config.yaml
norm: "rmsnorm"
norm_place: "pre"
norm_eps: 1e-05
positions: "rope"
qk_norm: false
init_std_down: 0.0
beta1: 0.9
lr_head: 0.00747
grad_clip: 1.0
seq_len: 1024
MLP neurons of a small language model. Each row is named by its layer, matrix (down: output weights) and neuron, and shows model dimensions 0-159. Each number is 128 + 32 x the weight over its row's rms, rounded and kept within 0 to 255. Numbers have three digits each. A neuron's up and down rows have the sign that makes its largest values positive.
After each neuron's rows, "fires before" lists the tokens most often just after its 100 highest values on Wikipedia text that the model never trained on.

L5.down300:113117091161144142083038153126107168140125045100177138081084147137118104098116078130169098153132139169099174117142065159118066126126177132145194142127164178156115079094142134074140197136160116117107159182139158132156083170124140091126061138147114115125178134130164135115158116104074121090106109121159160172130191094147111159097111135131155145141113125102180228145156132115126135109130120144131141155130131200057131139080110139114129132162174093180119150089119168078107124097104115
fires before: "on", "ing", "e", "er", "ed"

L2.down463:082173063166157193123124160119147174121172152173086114127135086111127114152132166133126138140118136129113198081170148155184180121205148146093113072141140084122092183157117086115117170143109128109135123085086097149062113116144172113135191070120183091111101135131108111099166166099119135133142136114132086181171143149111159055105128094115115149105095141118180157108145115048111131145146145115060168094112097094074143118117092127121092195131156150151078140122124124104094155154055111
fires before: "ub", "a", "ass", "os", "es", "ro"

L2.down288:142144140139137121131116130146153108143161148113152168108120139099071080138185069149124165162129112101131148147115114117149121173097143204127133164085144123135119057092130127122089122159110078126139139092142149104093167172149048127121165117176131099122220128159097139153130199094176062134176062150146171139113087147070106169098093135175130068124133154101122112105109151091193083105137078129150147146034121123139095145186116187120123166113122140087163075169144132134123084127130159
fires before: "le", "lect", "um", "on", "ic", "or"

L2.down217:139121115100077144082169190099128132136165134155141160092117074110083153159054108098165117103146109177160193089107174118125146143107144155133086188142141141144173144160162142129127085174083109124144174162160115072102135132134149082186128161156183144141110133146091166124148131057091111185107112183131103133131109111167157127135115142107122110194057109127139101143110064102136140147114077134102092164199107070088076164151156198156107136145094113104143144112194091128135104134184118
fires before: "t", "ed", "ing", "s", "ts", " "

L5.down149:082112138149158078035099066098175135098134163105102173156099130120150137134133111133167155176108179125144105123071125145063115133175093166088059133142167118131136113110121079158129162102124168148090096155118066058137103097155195148142088107074128088124076129113157170126104088101104076084139125108112217105104093163108109143100124140146146108131154151119067077108134154110142086091117187104137074123140169159122145131099163154125108207102147160096107117171165146133154122130124099
fires before: " ", "or"

L2.down534:131080151182137120126123113169061147107118139149137081127125124106113109128097112122146062159082126123137126143073077065150093051096133096122159127136145116130133098126096119150111088106081103160046082126116115084172116107164150135091075161119089087103096191152164169077143057117130128146103124161123103114116118095138071098155104207125134125084143133150095163098146109058117100034140156166092107145161057131095110108113116124115140163091061124133175106128127134106121105088108070
fires before: "m", "y", "oc", "p", "ad", "ist"

L5.down522:089162109172080067115162128181149126126132114153152082143156153113120168171142182140132086152124138123119104099156163088137143114180145133118092140114116100126105110113124100148069155134166109121148081123087109124124235120110117152079116171112139131093192095067144075185048141128136140152112170137094146169150100163135140130175120175117117081167136066157198138150206105158163119123150102159154075143153093099116145115139176166148151134135125115063130135058129112133052092125154167
fires before: "orm", "or", "ound", "t"

L2.down443:165107104136046044137115137143146106117144146098132102145116111196114117154089097182109066167150026099124135154154120130208172170093168144120114098162126124098083066136119124060126107179126101124104120121131124168043105125090127204200136158133079122085141113157156132124121130126161157100095092125139101094137109102085084073109153099143117102129119133146179102192117142080142127091109119152180129183114102166098162134099082115142086162150153112155171113127134125131135155121135128
fires before: "ican", "ly", "ic"

L2.down504:150077140167101096148132076105120142141072146170146096144158127136127126171153093193102165100125135170123113128162079193167116138102066105139126168134160140182052131162107112128157155110073119174169078053112101125073114172141144169197159122098079160075175167155133087136167090106156108121103095202143104211102136140103115077112158143153192142120106112120162122133162098107078102101141118118144140149137089129061167127128147132141147175132128125180126098111079156123130130111160095
fires before: "ican", " |", "ic", "h", "s"

L5.down333:146151136172123141140114123132101137096173150119055151143150156140120110056148156167113195091134144043156133111113134142117114131138117165158131160148163075104131112120121072168137198122139079158109128099200101084125084147130150129128093100085105163162124146098166161144191181074130151138119064133140145082078149152132187156075071158162159109155089112127085158139120129137091066089162181126102098135165074116130136075138142087173164092092085143174168143096096092131116118109139078
fires before: "im", " ", "ack", "em", "end", "ut"

L2.down162:080132157125087134227092162124106088151150088158162125161099072104161124163169156152164181084081161123177164126121097146148129117175155152120137094128129081121082166085100096155165125148112120082148127160117093128173100138135122174096103136150143094088203177179174115155114114124113104110154170138139119072141146079145156095147130110105100161145072091097128064131100132084144177113142154148094106129158098109066045129117100150062129138066169075119135145129118110172081127091105117
fires before: " the", "l", "t", "est", "b", "mer"

L2.down114:122145086082128124136127174088129146130083127081134085084049166038097119168120115148172148175176131106161150127151124082124137128070138106044111118165089108136115178103151103160178121129134145158096108113180108067129159169130163095125162146115176124135073115116139121115066121108165138111098161182114149140128135053113123161071178100116134136157161176186134125099107178096128089097172106118128151144139095119146083110126091039119136125136177115159149101083118059091103127105107125
fires before: " of", "y", "ic", "n", "s"

L2.down419:128117078135130064186144178096066116077150151057098115125096190124137118179106147106085140173195177109142058148086178090092143113069085141141109156144180155107138154135124101060126134134058077125119138124125110127128133117118140097099089130114125138160151138086113138112105132158128125161164125159142154167117101119155119076126131130144205104120088122055160082137099103068157198100158121135163125133175114048189118118110171113155084110123124148132146103117063121133073117132140130
fires before: "al", "ard", "ing", "od", "ok", "et"

L2.down505:183117105169175165157101107126127112128139093212143055051115127123085160125109091172118121096118132121141143152130142113122140107188108068110116120109116113183139133137118130139138161146114166151156144117131158123159156134098108140143111095107054111114093159194117180094070160166118164152136056141104119049144149086152135078126125151143098158078151126184104144163124139126159122087108068188086111156140109067094120127201109124142123106240121102142094130117176111141113134178122103
fires before: "m", "b", "p", "mer", "est", " "

L5.down274:139116136159157210076142154109121145086130113158156138163180130099188090107048135159184134124151144100105103140166125173116147088150125136140141155126149133140077120151153117128142169183124162147124090062133124123158097125096149098134092129122135129135136089121112141112096132153128100162118181085142096056103153144123178114115217202050126152171200107120100074113104111164129098117117145103129104131118103129209129122174118169137114087063089220153156145079100105145107148127094145
fires before: "l", "ch", "s", "n", "ct", "man"

L5.down79:123122100140094118120136102182157187160117133092170136142162132128101145099091149141132121133078131107151128103091101168184139092158109169111109153136100156144065123142130138118084068110038157116076115120168125112153115081141121218067141159056149143158144120095083168105148174149117191125146126120137122145146118088154176090124156213123151153075086164167084095148129149140148077166152143111116118084161170198113099087158166170126109209104173159117131125168128134142093158142115148
fires before: "le", "um", "or", "ur", "lect", "on"

L5.down297:093140086137120098120096174139127134189150178171163181114098066198167155074140136114118159141135136132079146106089129100104108159167096144175096112113106177125129126150108134141124086147106146142118128132099123066181198034170089100100157117112135136092123161164141150091131163094119143164117125079085082137107089053171137085166111115098124153143124140150089107197166076115092141150077136093120123093141081071108076140145117143091119101135171110120104128164089220127139110153132097
fires before: "ed", "-", "ing", "in", "N", "ent"

L2.down287:162099107111194144077152101125157133126141151112140081148070120168129089107108092158032178093101146112067152149127177144106109150156140101096119096148153146216157079113081131210133116110096116135128099183123155086108087128169183117099112023128183103102108115135059203103174131105129074131149130112081133150103117107104107139077096115140162155110095135116139111154135159120145119137102122138125156135127156110183135110135147095172100148141132103094146114122082127096079117124113208
fires before: "il", "ing", "ed", "ob", "es", "ial"

L5.down486:154173124120149131127138146161159082168115095148192143135101128120132132116125135091159138205175151132125163223142209115144096142127128135145117228100099119169175153113113000173087102130188124136123091058124108108131094137090108163145124108090192145123171133152149167172092079123126134146162140161116157134129114123147114148090139119080160137099129097097125108146136118148110078147136138084118182072144124106129152067129083127118191195099085143115123125128124143121154119161148114
fires before: "is", "n", "e", "s", " A"

L5.down325:166079145112067068146087089144110126142099136107105107125105130174103105152153094153073186086129116170163165154100151125151095174108180118156127128117104148097102094110150107108101094146109086102109148054159201117147111164110104120035102050131151199132149165057128098149166128185120113122184170105087108120144117132067049101127117107148117194146118098163164096147158162152105107146129083114110160153093156180144165182091138083173107124135140126128125149117129131112144106115126168
fires before: "ity", ":", "oy", "ly", " a", " c"

L2.down330:082133105127159123125116150153129106100117088166100095064096121110115162092139114076117111101110075160120151174123099111118088089175056130148086118104127101158079086104097074133091091114095057111151151133150075104193142148073195138142125098123111098152076100159150154105119099139175137134166128108149125140070133108133105153117126099182049115049154098175143143120148113130109167114103092159122116128095086179129084105073118131211111138099139077162098150179106076140115098077096140
fires before: "r", "ust", "ri", "a"

L2.down459:064152164173120133141063176086119068202116147140110095121167097192149024125105132124149138133190182056131143131086172129100105120132154092173128066151115147080141130122080148084142138168150155140163071154132098152112088102105075088122138120145124158183079184084155088139149137111122143089086128115158174106140144113200143124119109156134135181155130126135120108076159077073110186156133116107116143136108089097077090120126112092116144122124142107134109061123131117134077139110123122
fires before: " the", "t", " "

L2.down409:122127142115166106126139103110118183130173102092180179127172140124129152067109151125126117139142081134139143115144088131050119122115122158112149105125191162114145119164130128150075128129092072110069121150115142142177091198157142125153070149141110102091153123186117192146142148092147145170168154142167067071150201176119135106094090184085082175078065180153116117187081137160090125138096167143144138150140108154185058096115102098170106129137100108178151142160122102154086157127114108
fires before: "r", "ri", "oc", "-", "ain", "ice"

L2.down270:098128166145059120148077138107166080161116124130116130151108132157150085138123103168153107078140140101141169131143167148146120081156149130104121048155135166141125108106114125112099173101107191178152122161068101104134155131140158191138128213170095171115088094095132115143115075119179149166100084139154161149174118108102209151105066175130089136121128115127133111108069168152076109101097140123148144106108107123145076104172136143115159164089161083071144196129187174136058105157093118
fires before: " the", "l", "ing", "t"

L2.down522:112110128113131112161093104128164180101178109154067120138132118164136135065107108138123172179090158110109156108139074167139116101065182157089123164150079088160107103142144148152159109161149114108107086142082087091134096105119131163136176072138126153179164170100198118132096182103123178102129152134098116175123176095114105050079161111090135144154064190159127108191112128108156198127118102074154119113142133162158100155094198125093161099164171132130198128142146142136109126152148165
fires before: "ican", "ic", "n"

L2.down271:158146155155123106174152199131166177107125090169129157125058109127082160156165111147083138197172157106175127143157146137092123144126195143120112101153162070160131137121099110162092143142066144203150116146136187145125125114113167144120054130120143067127098074151166138159107159138103183151131110089143144128140082136179141142106196158158181105084099132132120135140177078146066155095122162089119138101160113107098093137123155147108038160114144194092117125115148130124074130116150077
fires before: "en", "ok", "ason", "ard", "x", "at"

L5.down36:143135111168163095111139191110125140116120091154089169151153146155148136073109111126124117058136145168139161090086093139069113156093142157103131153119114094163170129147127146092117123145140187131111192126191172137105079163150122124167137172163158143131175114135114137075125221149097154133073119168093150119144123102138131141084180195070178129097172192128148055119100223122127130158135132139171157163160078156152169119126105128133156110094133178135140104073134102095111174107173094
fires before: "t", "n", "d", "s", "ts", "ag"

L5.down119:080161166129173109134164103093133119151138144102166168060132089110109115074087085127205118120168159120180097150096143067121090070155077111143202097124096114127123152103166083181151144115147130135154147150109074106120175149141147099147123103204075135097049100110149140047159102176111133139097106160087130114098176147122113111075108163147164111156081112112099096211148165120123113113130125111126139157112112123126146092106152089191148178101115175158113136098117123159180124120112089
fires before: "ame", " ", "a", "al", "ome", "om"

L5.down72:133123091128114142133106107119126191095113119123161073170069139180160088096067065122090112099176151164142155197118116188165148164141100122082131128138190183107080159157071134171115130146133135082133181150120120132161135151095131103091138152163103094133122137134157133079159144093143121102175106193065157146082147129184140189093079159144115183124149107122121161166103112169108134153083130140193118095151136069196075068108109149073149076138100124127122137122141126143173111126107099
fires before: "ed", "ent", "or", "t", "ers", "ing"

L5.down393:126101102135140189168168188124146168098184167143114116139164130151090141173109068173142163081077127117131090074176134166130156133172103109120116173178100088177151108175087155124164118092155095128144195115120122112118141133066199132139077116165115195145124129144116179117097075124134149083140154126088123070127100154132116155083167168086121130103139100099170176189146108104101201145135127176129114174158080119140156115153139128147117147154108144074173092129113101119110061110076166
fires before: " ", ".", "t", "°"

L5.down573:039106127148125153127094133128129180149133105154153100174164127128172058174142139069132096175156136133129136087118091098165127104156175156154110140099115099155100184165095144130133113110089137114129139064095084140111150165111073158102122087132162152100065153153123141098190084101106139161085099070163152122106194143086108146180184126176040113113116124178169079088101086091133135123161089105121117094131102128155155044073145123153095163143124085129098143124138117143102168151155134
fires before: "ub", "ass", "os", "in", "a"

L2.down286:157187039129133109170159131131123163170127143150184084175130140105074114134126141087132146105156128121114104229134126067113154072160115140089169135144091150124154206108131112138133117081156120116096110122125062159141114162091215168175093143100174094148157108117120146145167121138111130121151052177081073100093108150147096142105172083124156148112155147143133101170179111081107132147085183101135128178121115120114083197138089083135130108135146199127130101121140148163145119135106120
fires before: "n", " of", "ic", "s", "ot"